config.toml
num_hidden_layers = 8
hidden_size = 576
num_attention_heads = 4
num_key_value_heads = 4
head_dim = 64
intermediate_size = 2304
vocab_size = 8192
hidden_act = "gelu"
norm = "layernorm"
norm_place = "pre"
norm_eps = 1e-05
positions = "rope"
rope_theta = 10000.0
rope_fraction = 0.25
qk_norm = false
attn_scale = 0.125
bias = "all"
tie_word_embeddings = false
parallel_block = true
init = "normal"
init_std_qkv = 0.0162
init_std_o = 0.0
init_std_up = 0.0162
init_std_down = 0.0
optimizer = "adamw"
learning_rate = 0.000598
beta1 = 0.95
beta2 = 0.99
weight_decay = 0.38
lr_head = 0.00501
max_grad_norm = 1.0
warmup_steps = 374
schedule = "wsd"
decay_fraction = 0.806
decay_shape = "sqrt"
final_lr_fraction = 0.0
batch_tokens = 131072
max_seq_len = 1024
doc_mask = true
train_tokens = 660200000
max_steps = 5037
dataset = "wikipedia_en"
MLP neurons of a small language model. Each row is named by its layer, matrix (up: input weights) and neuron, and shows model dimensions 224-319. Each number is 500 + 25 x the weight over its row's rms, rounded and kept within 0 to 999. Numbers have three digits each.
A block is one neuron, or neurons of one layer that tend to fire together. After each block is what it responds to, as a language model described it from the Wikipedia text at the highest values.

L3.up24:520515485521466519486506502529491495537527486495456482460491400479519507530525485534514511461513523509496495480461503512514514514462463489466549503506463501504519509512487493467510463488486536514450507528515491478528512539478515524493458500509506513491482527511496488483516517494506428462
L3.up337:508477527494489503482489502500503553516532509547510510509462524505501488524480495517488483527464491484549546502513431503518501491465499509501524462505525495486521514497505501519517534489492450503483540517483473485551527547519512507510490474503550499492526516532510480521439478505519482514
L3.up605:512533498513531512477526538531471523493492473502510500515553442511533547493505518539469454512509530464516534525479492503497527507469501561536481471518516507510511480457528547492508521470499486450502529473502470497529482509472500517503489499489538508508513521508532492509457522495482451524
L3.up1021:513536510481499508483511530533502484542526481499523480511504411508491501499481502523524499460517578513515495518528498541530510500469509502462533506495501447492497499490481530495520515527545500477444506533534505479520512553522495503495520542424546492494530492522507478499490507501472453523
L3.up1190:472502528512524487435482485514516506493501503504504475529552542507516490530523458522448482511477485458484496489491508536529472496484524481440496496510479470505549496458536507483525503450485540495505497509462490516505496497495549525485493533528502505537562497508506448491483440485524518499
L3.up1613:495539517460532516486545506519516504514505522474487446474498425502502529513505510506495509472546516480508488480542478523509519567491463451461542486507485478491493499488499533489505492526510540459424502506528516479534504503562508523483476513465496471472521506469509521508490488509486482539
L3.up1651:509447530488481506489465527475482461565484508489488533495480491513496531493492482533489431512486483460465486504498481532565507530554482483494481487489494512508523528440505508482521506491507509536507488504444541504491492486469508477520526496493516494502497525490461503481497496505525520513
L3.up1764:534550490494511475499523484466485530456504461495480510481519481460466518507522485511494489490478494491483558471473492505523510493463518464496533526539518514509485482510431555479499505518487533505478488480495475522521486472501507538510511492518519525479473487514490448518497482507491477547
Description: Digit tokens in quantities such as census populations, vote counts, distances, percentages and scores, especially the final digit of a multi-digit number (2,94-5, 258,09-1, 5,50-7).

L2.up1605:478510483472519499447526494478538542494473505522521462503511506525478555520545510528435462515455524474478474558524480531507493507466508480485462498513487508535483530480475492460505495474528526499506531444508459537471496516493466501513540479482477497530564506507487474544464483510479525517
L2.up2285:470504503482523475470499487492514557512492510486513479491545520435492512516503513475515450516470512489482536502563510524536502517521464472455461527480520496492541476490449513516526526517492493518495527533468532523522517447559514467484503533456494485500506521513494490502491473521456471539
Description: Ordinal words and number suffixes such as first, second, fifth, 13th, 37th, with relative "which", "also", "all" following a comma or "the".

L4.up179:532543546502488493488477529458514481510467495517519465509496488456500495495497495505516490480508470501529529470480508541501485533501488502512530501506520503539480488487485505505582463512500521479490551551486464494513487487444488534520500521487565530503509483510524529491513518510528486484
L4.up1408:491496537498497473475484503507476487529491468484526515550530523503503490482497468507463513507478476491508527477458462461510497513515494482503524513475498526538520487427506471504515493472480522533505491518512476474501518494458485530515508514493528513546504482492494449483504463506488499500
L4.up1979:492513564511504487488483541516462488525447444500539478494487492495443538479490545488483530516503511499524530496492510519473493522526474547494502494496501498473526479478494484540516489497492523515474543555473484464532510508511492513501488504496563509491518538511467515510459505506465481479
L4.up1981:512465526501499507443482505504521487513507444538506505544512473473491516495524522531531471481514530460515503487474489550506489528537461489473515471513503521539492513485484494496514498510498505486492504472479521537513526440470542493534507506472496486496478427495525496461504495487505519478
Description: Word-piece tokens inside multi-token proper names and titles, often right after the first part, such as Fur in Furlani, Vol in Volvo, oca in Apocalyptica.

L4.up893:474489480516536512459511514497471531514463485473501488523521494449472497504568497483475531519513534481457485507477501512496503509516487479493489487518505547489490497487498498531520505461538496482501481501478485540522496526489501491481469519509475495463506535473483475439454500515487487504
L4.up1305:464561492482488503508514459471509474480503494463486466488505441483478478491523536520496490499546511509491580533501497562513491511431499503497451487511528539445483478529457531481519495498526476512491478478532475537505483486491544546506558497458497500467540514509500497505499482505497488492
L4.up1340:512511502489521497485541535476490514453526455527456504518498448485492511479528502546478478491516489515487568524491507471509525493492471466504483492522515524498508493490454479479472500476498515519490520537488462517535521475477510530512515494506511492489482510517504503533497488515552483527
L4.up1873:523526502476527515499550496478510506472497490492486476472533463481493525501523486544424433497484518477476549531515486512525491521476466481531513489476532471472508466520518526500510494497469553514500484507486469488516512482495552510492461527511501516465504525508521481509518478524497470522
Description: Leading digits of numeric quantities in running text, after words like of, with, approximately, to: 5,987 ha, approximately 7 mi, 23 appearances.

L2.up1513:481495497455481459489521499510453493524470478489522444498521516491474513481511530568529526481490503504467491504543501517465505506494525489502494550516477508493496479506512493517538521501463488551417497525491500473527481488496483494515525523484517484523515521495514467506508496559450500479
L2.up1976:479532524497483520482500541480494518525495498488484495493549535496506503517551460482513507473505481477479484488523510485495523506471508462494542526477517476458482493510519529513511518491521501510480515518513503465532496494477475508518475499543485516508505479518559521493490459485505530510
Description: Mostly the token " m" as the metre unit after numbers in measurements, tables and elevations (0.23 m, 1,960 m); also word-piece fragments such as "and" in expand, "umb" in Incumbent, and " such".

L3.up131:468457528516540517532487473510487525512457488493508475494519478527504477458508532489486500508531530499527504474499488513484502506464494527502486500485504502500504484484471510511528473523473503505527492510495484533521500502536501509442503517474514467492515486508548490490528498482494509499
L3.up513:505509512438479497487520522534525490524532484525488473509527525500489535543488448504517516505480521454516487502511445552504481508494487483505500486505497534496540516505498523508469516440501541500511492510531510494467500493488488485513534488510491565577489465523485465476523496493499469489
L3.up564:510459484465529506497518483524483512475510494521479515576521520504488486516504488561496509503488491482517509495539498506512499503494476495451495487496478504501494525529502496542486482491487564500492492493479511487487486524454490489510484516502514512550516543532436512529515497487446490489
L3.up699:514510503493535493494529498537485520497523520494496517468542534495515486503480439471520513521448513512480515538477447516517521530508488504451488517523497519534479500496507529517494505488494472484527494513491443498497489484475509505496517519534487522496492485467487486552482507574508486470
L3.up1332:481464505497467504498515470492504535486543533478491477536524487538508475511509442520502516492478488509481500509492432515489541502461519521487559567491501542472472470528496516540479511474485479531510516532528492490501486477508484516496450520509504504518480522488498520510492529552453482499
L3.up1388:516481481480513515499483520516506519518511482496511509525488501445508478496454528512453523552464529481499500476488512535511490485505493463535503481524463494512549452488463488516491515518472506480497500482494514481496505486503547480491498468487507483517480480530493502510459466497507557505
L3.up1694:497515516518457519505481497501489509474523448485496555491513493505534522485521482516481471507507520523507508540519469488484515474519507466504474525491467477503488524526481536522487534506460497475496488498480533553488501481468542478461473496508536534454494524452470551451494507495494481518
L3.up1817:511492490505507538545499486489486506467498487423506504474526484543487506532544481471446464484493491520521476505491477505476514469451534500462511519450489452471489522520503512522528484476495525459466539506502517531488475501572490500479461553474540524482514547501491517523530488458478484503
Description: Mainly the letter ș inside Romanian place and club names like București, Reșița, Maramureș; weaker hits scatter over mid-word fragments elsewhere.

L2.up470:474505518517509526480488519526498519486439481459509502530507482475468465541478506548502523509468518496487534525507497517493482472465466463454527509494519499521545528483498524469545538489495461477508478546498472518500504498497504500459474494451547538489533487513502510457515467497480539517
L2.up1106:504525491469458411495476471488514501542501542483482478494506491497522501502518473491516507489526502492489531471491508510496497506484522488472529534502486548516550492489492537479523537475509500473524462479515504524510480480524472493513492494493540515529533513516483487491503485514522472508
Description: Last digit of comma-grouped numbers in table cells before the pipe, e.g. vote counts like 7,48(5) or 8,30(5); weakly, mid-word pieces (un-rel-eased, ce-ns-ured) and Award.

L4.up414:489526540460531442489467487504460479509494509548495486470539495513528470505530492547439484442524523465512427516539509509498476557475503469507535504493455453532504467499488490499493461500470532523479501501497474466487518523520508465502464511469545506512484493488519467512504489505510511480
L4.up683:497491567528497496486495558514468461484469463517499494533478481546483476492527477512476497466555538499495473478549483498532501505464507498458509468512473490470524477490537539519543496487498507487414518516518518481501482535459511528523536457512544490484514489505508490491464477497464513452
L4.up1296:496512518487522506525512549496443515522493453503512499483480481521457464502501484478474519467488518530515505507493460495541486536480529517463518495493514529520497456441494486461525502483480508519482508531504523476541503498476510503503485495482523497519517477511506456489516471502496487510
L4.up1400:485519491486528485445493489507538434502477488499487543502523489517446471522489501509509462427446460503527505493525462500536509547509519441450512477512491481531505446489518502537480518486508486510469533560537481496514495492494462486509469511484485538471510508509467522490523493481519468446
Description: The token right after a person's full name or surname, mostly and, a comma or in, as in "created by Matt Williams and", "Painter 18'".

L3.up120:504470488474525510495458522542517502535512499508500483524482542536520483507531492528529429509491538478497494492520496462521472499496514523474546490512501477505508505481487536497511498515529496549479516503512499487498477459471493506494518537487514519532474513465503512498472512535488517496
L3.up531:482560481491470491462497503497529475461464489517528490516498507500513478499518530492514469539482532478487472497542497497519508519445504483476509474508476474512499498518503547506519477502488517520445537570488477491542501507535535513515537486483524517499526525509487497500491484501503478446
L3.up632:494447511517502494465467543525499461531455511487556513517499499494508503505484476485503510440507510500516455489519478509488476508494499477452487469532487471522523498479501516474488464459453524513499511477478494492527532523487500502498485556463506502538533515499545548512488493493501501472
L3.up753:512486493522527466494525541486540471544483477511536487453524467514539474489497474470515480497488514512496487486485484494494502533521463523452490444530474489500501480482472524541497469481489533499481491508518503507522480491508515491520529509455487487486474518487508495521489485471503527490
L3.up783:484518537523514451489474454488496495495486499494537497462470485515476437455517453554478445512524564513469499475456504484524475494499525506480502464526498475524501505503505489475509500480515540546501507501521528508466510481539497518513512497471524491592501475503508460510513503567471520479
L3.up1196:481479498502505497509464539495519504504482489524500501503507488513492484483510491523527507456467466521541492449533514489507526489521538543499490464498493533529522492486449449474517479491472538530465544513483520497514495475553541503498482557507560542538552477501531521535508484506519538490
L3.up1912:513496465487502514520488512482449499503521492481553504490515506497515518505491488500477445519458493504487486492477477472533490465495515531448505469477458483568493495476505474502465469494510498533500508490534479500474502513510499498500518489513547492533504504469499500552528487499522533470
L3.up1932:513494506479491511471551508540520504536486507533515490499522517484521506507508444494523442498440530496506477487462478472557474482510525501452481463517513517542492489504492499514511512481462505516494525556550499523545505472532504496483477533507518494525436498508476489506447487475497495517
Description: Words or word endings sitting between a subject and its main verb, mostly adverbs (reluctantly, secretly, just, later), plus pronouns, "don't", and final name fragments.

L3.up528:520502499492511461493506526503480503534487505523494491484539521516530540549511506534486506512470529535470506465495529535512448498478508479566486442543511472462493467486488510494481527455498506517518472495526514525442469468481503499469513543407532522496523512480471483480483483457463504489
L3.up562:494520538516522495472495512472469487499499486485482491525539517530476477477507468525474535518497473480470494482553496530517473519473504510471522533482491514444480491488547537497531528438538530507535474498473502503501462533475506478519529483497511524468498489497527451512507466505508511515
L3.up871:480499539516498486497485511504536485493501487514481509524518462499533472475467476499492560546481463497481527494515532556504526528485508514551491553496495511489461517486488491510522486497535514522456463528497468512502515535481483508465501513529537484521503482526486514539466536510458475510
L3.up1687:509556499521501516511521496525534529511503484470457446518539497485502495495510484515525473457502508519487493532540508482463526518503455521498485473511542500505514546485531551574499480515528541485509480519497516496494504526530531487488498523476519515481514564491483516513480460501504510488
L3.up1838:519484511465500466482489539477459515478483494541447499457529454479496524509501531492466456497456514484503495467523464504532526546520472498444496529518476482556502495492493476482499507483519474543485477498476516505494516494519461500555493492512457498545478533473489488545522483518456518480
L3.up1961:468468544448511506486513509503490497507446518529476490485509506531466483517478448453539515499492477471546450475477480468537480503521543471515506492500463478480492509500468485483529467484501494504512481506489536523482482500513501538473479510528508532483514490529509498488503477538457480532
L3.up2037:520469481498487484511488492558470481424474459524516447520495483489525563491490443510508492467506495504492494508475498529495473481466489458506491508481496495429486496515491499503496509488484500472494507457536486505513480470488483509490490521521489498490525470445489461526508433476471490499
L3.up2266:462526470500471516503547548496506491467449478492488503524506499490493525469519433486484497533460508473524510499491500515471507528525449484487524551564531516514487510500481489471497477486490518526512521543483497474496481527504506536526466535519487513507459452477493518506523460521485466451
Description: Mainly the token m as the metre unit after numbers in heights, elevations and tables (1.83 m, 1,960 m), also word-initial m- pieces (mafia, muddy).